MLP neurons of a small language model. Each row is named by its layer, matrix (gate and up: input weights) and neuron, and shows model dimensions 144-239. Each number is 128 + 24 x the weight over its row's rms, rounded and kept within 0 to 255. A neuron's up and down rows have the sign that makes its largest values positive.
After each neuron's rows, "fires on" lists the tokens most often at its 100 highest values on Wikipedia text that the model never trained on.

L4.gate359 [ 98 152 127 157 147 144 138 112 140 118 122  86 137 128 170 127 142 145 142  89 118 132 135 127 149 120 148  91 179  72  91 135 164 152 156 138 108 133 127 117 159  98 179 157 152 110 122 129 131 128 135 169 140  94  87 137 150 121 136  77  88 170 118 144 142  77 126 150 125 154 127 126 143 113  93 142  93 151 114  86 120 163 130 111 139 156 142 113 118  88 173 107 101 138  74 135]
L4.up359 [135 126 149 160 131 140 146  96  82 158 112 118  97 129 131 117  68 142 156 128 162  98 123 105 152 104 146 130 141 122 117 171 140 157 151 128 147 101 164 100 153 146 137 102 147 125 102 147 136 118 181 163 159 126 123 104 175 136  68 115 122 144 138  96 118 101  68 109 112 138 153 142 165 146 138  91 127 113  99 114 125 149 176 141 129 137 112  99 101 114 128 124  71 128 130 114]
fires on: " un", "n", "ient", "x", "inc"

L9.gate598 [109 130 146 165 147  85 146 143 112 112  91 162 143 118 101 155 125  98 164 126 128 137 152  86 126 158 112 119  96 158 151  91 150 112 126 106 187 120 143 136 121 105 100 152 163 108 138 161  78 133  96 171 104 103 151 165 140 149 142 149  80 159  94 126 199 121 151 118 135 154 140 165 100 125 101 132  88 154 161 176 144  94 121 155 122 111 117 145 136 108  81 181 105 129 113  92]
L9.up598 [112 142 130 114 118 154 141 128 166 133 146 138 175 111 147 121 107 127 138 118 150 134 135 133 169 146 162 104 132 119 129  87  72 128 133 122 162 115 101 134 144 100 153 156 154 134 138  92 119 125 133 144 103  34 157 128 169 137 118 111 106 110 145 124 169 160 186 137 145 119 106 146 125  94 122 150 116  93 128 135 136 100 135 124  99 157 110 131 122 139 113 119 158 105 148 120]
fires on: "it", "ot", "t", "ut", "pt", "s"

L4.gate93 [130 130 167 173 108 109 139 132 104 144 127 119 125 113 143 107 127 145 135  59 141 119 139 157 162 138 132 142 148 127 163 108  94 142 136 136 154 147  75 181 124 121 159 141  93 120 151 142 133 113 134 125 139 165 127 112 136 134 104 150 145  94 131 128 168  74 156 139 137  99 108 161 169  84 151 128  92 160 115 105 123 113 155 137 132 152 120 115  78 142 117 137 130 112 121 148]
L4.up93 [113 132 143 126 110 126 121 116 134  90 129 133 135 103 122  85 119 117 146 106 102  99 159 167 146 126 124 143 140 111 112 104 104 136 126 117 156 117  85 116 143 147 111 165  87  96 105 109 132  64 117  99 153 146 124 151 138 110 122  91 122 114 106 127 164 114 202 142 135  84 114 188 138 101 110 118 121 112 138 105  71 116 163 137 147 140 174 121  98 108  95 128 131 117 159 112]
fires on: "ah", "ey", "ik", "k", "h", "i"

L2.gate837 [101 132 123 137 138  89 133 145 146 167 111 100 139 103 118 124 107 158 135 129 140 118 135  79 173 136 115 136  80 106 105 107 123 161 104 126 152 192 162 130 171 104  92 146 152 133 155 178 134  78 141 103 111 108 133  97 100 109 181 107 104 115 126 109 134 143 125 140 125 171 103 178 130 114 105 148 121 139 116 142 118 149 127 161 133  90 132 135 138 103  84 130 129 143 126 134]
L2.up837 [ 89 111 126 123 107 105 126 117 104 176  78 140 131  93 104 107 101 150 127 154 114 136 120  58 165 150 106 140 121  90 133 126 137 142  91 113 151 147 189 122 143  77 114 157 152 109 135 163 124 126 149 103  80  98 157 118 124  89 128 132  95  93 126 136 145 142 129 113 106 154 147 161 131 116  93 137 168 115 128 120 103 196 149 179 171  97 115 129 150 117 104  93 119 127 119 121]
fires on: "em", "in", "ag", "el", ");"

L5.gate290 [111 142 132 122 129  72 138 141  87 128  70 111 146 122 106 134 139 129 108 116 128 143 108 167 148 126 120 116 117 105 116 154 147 119 139 100 120 130 109 133 129 157  94 156 136 115 112 117  98 111 101 118 115 147 120  58  90 105 110 137 130 140 113 126 118 110 153 132 149 115 139 152 165 144 144  94 160 158 120 140 142 159 132 136 155 140 119 122 110 120 121  81 157 163 163 166]
L5.up290 [159 133 148 123 153 141  99 119  96 117 178  75 137  66 144 139 144 135 139 113 148 125 104 117 145 112 139 164 148 146 116 108 129 155 144 122 154 100 148  85 108 156  96 137 128 109 124 153 157 103 112 125  85 154 129 124 127 109 137 127 129 176 119  99 144 144 174 140 128  84 106 132 142 124 171  79 142 133  87 135 112  99  88 153 168 162 133 123 124  96 150 116 173 154 142 142]
fires on: "th", "ph", "g", "co", "Th", " th"

L2.gate813 [161  95 132 118 121  99 158 127 101 128 182 181 113 118  94 163 122 110  77 125 149 134  93 137 164 141 140 175 156 120 158 154 163 129 128 154 167 144 168 111 131  92 135  95 139 133 185  67 167 108 115 129 106 119 107 122  99  85 125 146 105  90 108 142 138 128  88 150 135 140 143 184 146 101 112 142 122 126  97 121 124 140 143  99 135 149 155  93 134 130 150  96 133 110 118 116]
L2.up813 [150 128 166 127 108  98 140  93  88 137 156 178 135 107  93 130 106 104 112 133 127 146 114 170 110 186 153 123 136 113 147 131 145 104 144 154 133 163 151 121 140  90 154  95 139 151 144  79 175 140 108 160 141 113 130 149 121  97 118 138 103 116 128 179 100 123 116 129 129 109 121 161 103 110 106 133 159 125 124 109 100 156 134 151 111 146 123  69 121 122 135 103 135 153 108 181]
fires on: " com", " vis", "pt", " ed"

L2.gate95 [139  67 148 122 108 116 122 153 126 150 127  66 123 111 185  89 106 135 165 120 166  97 138 114  99 105 117 111 120 146 145 122 144 154 141 146  93 107 102 139 113 117 101 164 155 149 123  92 139 148 102 171 129 117 112 120 144 178 165 145 145  84 124 161 139 104 108 118 127 144 165 117 146 146 150 148 131 138 134 162 116  93 127 119 173  89 131 103 140 101 142 173 155 108 110 101]
L2.up95 [132  88 162 159 127 148  86 127 101 112 112  78 143 107 175 129 120 132 135 138 101 129 128 105 133 103 120 107 153 176  98 134 113 103 132 140 170 161 101 113  98 108 102 129 107 127 135 138 151 123 113 133 123 133 171 134 111 124 153  88 146 127 118 102 111 140 158 120 104 126 124 167 137 112 112 147 152 140 114 163 129 107 116 121 105 126 149 112 139 108 120 149 127 132  97 163]
fires on: "ist", "man", " member", "m"

L6.gate512 [112 108 107 173 107  90 138 135  88 119 130 100 174 160 142 107 167  92 127 141 114 109 141 107 116 145 113 138 152 147 152 129 103 142  69  85 167 127 102 120 138 159 151 127 152 121 137 108 119 152 124 119 141 133 131 107 128 121 137 112 149 118 102 166 139 130 133 154 127 148 180 142 116 142  86  94 120 155 132 134 129 121 103 133 144 165 132  88 142 123 159 134 119 130 136 115]
L6.up512 [135 132 124  91 105  70  81  78 111 143 120 137 135 128 130 144 112 155 130 116 122  99 126 181 113 123 133 136 120 150 168  87 154  91 112 146 134 102 114 102 100 148 101  87 140 159 165 132 129 154 138 159 112 148 136 141 115 115 115 103  88  82 135 135 125 150 105  87  95 126 154 129 123 120 136 148 137 144 127 130 153 118  93 147 151 123 194 157 122 135 126 153 166 105 125 161]
fires on: " sign", "l", "arn", " pass", "urn", "iber"

L6.gate994 [101 126 104 203 146 156  91 135  96 143 134 114 167 125 131 143  96 121 144 144 145 138 137 110 148 163 108 110 132 141  90  86 114 121 146 141  98 123 156  72 133 131  88 169 122 109  89 120 130 148 135 142 105  87 131  88 143 152 108 147 157  71 178 144 159 120 170 122 140 106 127 134 145 158 118 149 164 125 110 102 116 167 141 140 162 131 140 131 135 166 150 134 133 117 126 102]
L6.up994 [ 93 112 129 142 117 137 135 117 156 106 118 112 165 109 110 131 108 169 162  91 149 167 100 135 164 109 142 125  85 129 116 131 133 130 112  93 119  94 127 122 122 149 133 151 151  88 164 147 131 105 147 147 100 142 151 139 131 144 106 111 142 160 133 129 132 105 195 147 124 122  74 122 134 113 133  77 146  86 149 148 134 109 114 115 143 165 119 129 153 123 127 123 166 107 179 106]
fires on: "s", "ph"

L4.gate571 [111 116 147 180  81 145 131 106 113 166 151 100 115 102 166 146 115  79 151 119 138 158 107 101 135 130 165 117 125 134 146 114 153 124 104 110 145 124 141 127 127 124 127 128 139 141 121  68 122 139 153 187 154 141  84  98 175 143 110 117 107 143 124  95 117  91 121 109 141  91 119 150 107  93  93  96  91 124 118 125 146 154 117  99 146 114 129 154 168  84 130 110 159 106 137 124]
L4.up571 [ 88 136 126 183  88 109 107 104 100 146 116 109  98 116 150 135 137  76 145 150 126 129 143 121 145 119 134 148 141 128 123 147 138 119 130 108 148 112 138 133 152 123 102 138 105 145 130  80 124 147 158 122 142 127  83  63 141 126 136 100 109 116 117  76 125  90 102 107 127  99 109 122 136 103  84 150 146 140 133 139 109 175 116 126 135 127 114 127 128 110 119 149 123  76 137 155]
fires on: " un", " Un", "n"

L6.gate105 [ 75 135 134 143 138  91 142 106 115 121 105 113 132 146 113 144 126 123 139 148 173 123 177 125 153 139 142 136 123  88 136 172 152 139  91 113 113 130 127  83 146 109 113 143 172 137 136 104 150 121 169  95 103 159  92  95 138 130 126 160 133 126 110 137 138 113 135 144 138 132 153 126  71 102  81 154 148 113 146  86 140 107 120  95 134 149 118 155 161 106 133 101 141  86 164 120]
L6.up105 [128 138 100 117 141 116 146 155 150 136 130 116 152 112 147 140 101 134 123 105 131 102  91 167 179 105 146 194 126 122 144 124 116 114 131 136  75  91 164 147 109 103 151 122 117 112 127 102 106 101 129 103 125  95 139 125 160 131  96 142 127 168 129 133 157 148 120 127  93 153 109 172 107 158 156 143 162 130 129  98 103  80 131 133 150 104 131 109 153  94 116  87 133 108 101 156]
fires on: " of", "'s", "or", "ar", " B", "for"

L10.gate525 [138  88 138 115 163 159 129 156 108 140 126  76 106 124  98 155 141 145 125 146 114 172  76 179 134 138 118 125 135 124 119 134 158 159 159 141 117 102 132 115 158 147 126 119 108 129  92 122 143 161  95 126 133 180 128 100 121 135 141  94 138 132 130 110 139 105  97 142 116  86 148 164 126 129  69  92  81 132 128 145 171 144 114 155 144 123 116  91 116 113 111 126 134 123  73 115]
L10.up525 [ 97 129 144 128 121  88 124 118 155  98 117 130 140 126 107 129 144 133 131 112 138 134 134 161 127 121 176 144 137 123 101  84 118 130 155 123 136 211 148 169 134 108 163 122 138 148 123 105 111  94 129 117 122 151 123 119  94  97 128 170 149 108 163 131 131 111 125 169 122 143 138 129 165 118 155 125 120 134 137 114  84 116 119 127 178  93  99  88  99 117 127 118 195 141 110 123]
fires on: " the", "g", " also", "ly", " by"

L9.gate185 [ 94 110 131  98 177 108 108 131 150 180  96 108 147 130 107 143 120 155 128 130  93 100 119  93 141 130 104 129 151 132 181 188 142  88 147 165 130 143 145 162 164  66 135 170  95  90 127 117 125 122 106 134 116 102 135 156 145 161 183 101 133 126 143 142 119  93 137 107 116 117 148 113 110 110 104 129 148 122 101 147 163 129 122 106  92 133  98 121 127  94 136 131 168 118 131 123]
L9.up185 [156 127  96 116  81 138 121 123 107 165 163  80 136 107 111 128 170 142 121 135  92 141 126 149 122 174 134 170 121 144  82 148 145 126 137  90 187 122 152 167 109 125 145 124 125 169  91  86 102 123  87  91 188 131 164 102 116 113 158  85 128 127  88 123 121 136 120 140 109 143 143 138 152 145 128 138 146 135 150 126 166 112 142 118 119  83 105  80 111 153 145 141  93 141 116 132]
fires on: " of", " to", "ill", ".", "es"

L6.gate912 [ 85 115 127 144 130 112 146 118  98 118 104 144  91 131  99 112 132 112 104 154 135 148 102  91 104 118 155 113 123 111 121 130 148 174 107 116 144 115 112 133 124 121 158 139 156 146 118 150 124 153 151 141 163 129 142 135 117 114 126 133  90 136 129 105 119 126 136  78 128 141  94 139  97 151  80 185  87  91 158 142 123 119 110 129 141  97 173 158 171 137  83  85 124 178 104 117]
L6.up912 [117 124 127 105 129 136  87 142 129  94 112 148 151 122 137 131 123 133 137 140 127 131  94 146 134 145 142 103 112 112 141 123 142 111 155  91 125 111 124  90 147  92 138 111 177 101 122 124 136 121 163 123 120  94  86 132 100 148 152 112 130  63 150 103 131  94 121 104 149 108 186 115  90 120 127 132  83  94 154 125 164  82 114 158 110 123  76 133 159 160 113 137 111 131 138 140]
fires on: "ed", "ut", "ated", "ost", "t", "all"

L6.gate64 [105 107 137 133 133  80 137 148 143 158 153  95 116 127 131 166  92  91 107  79 150 117 119 119 116 143 148 121 167 124 124 132 142 136  93 142  52 125 122 163 169  84  81 154 113 156 131 108 152 121 126 103 116 133 111 148  95 122 186  89 138 147 124 113  78 140 141 144 132 127 143 108  90 102 173 145 151 110 137 114 104 123 123  96  80 140 101 157  85 115 134 133 155 144  98 105]
L6.up64 [130 111 116 125 148 127 140 148 149 175 148 153 167 111 119 153 141 134  97  90  97 138 152 142  90 138 145 156 130 131 110 125 142 123 164 141 124  92  98 144 145 115 149 122 117 146 136 125  99 108 105 139 163  98 149 167  72 145 127  95 117 147 136 116  92 103 134 147 130 108 163 145 116 137 117 141 135 134 164 111 119 127 126 140 149 115 125 130 114 135 149 112 180 136  97 119]
fires on: ".", "il", "ill", " Phil", "ris", "is"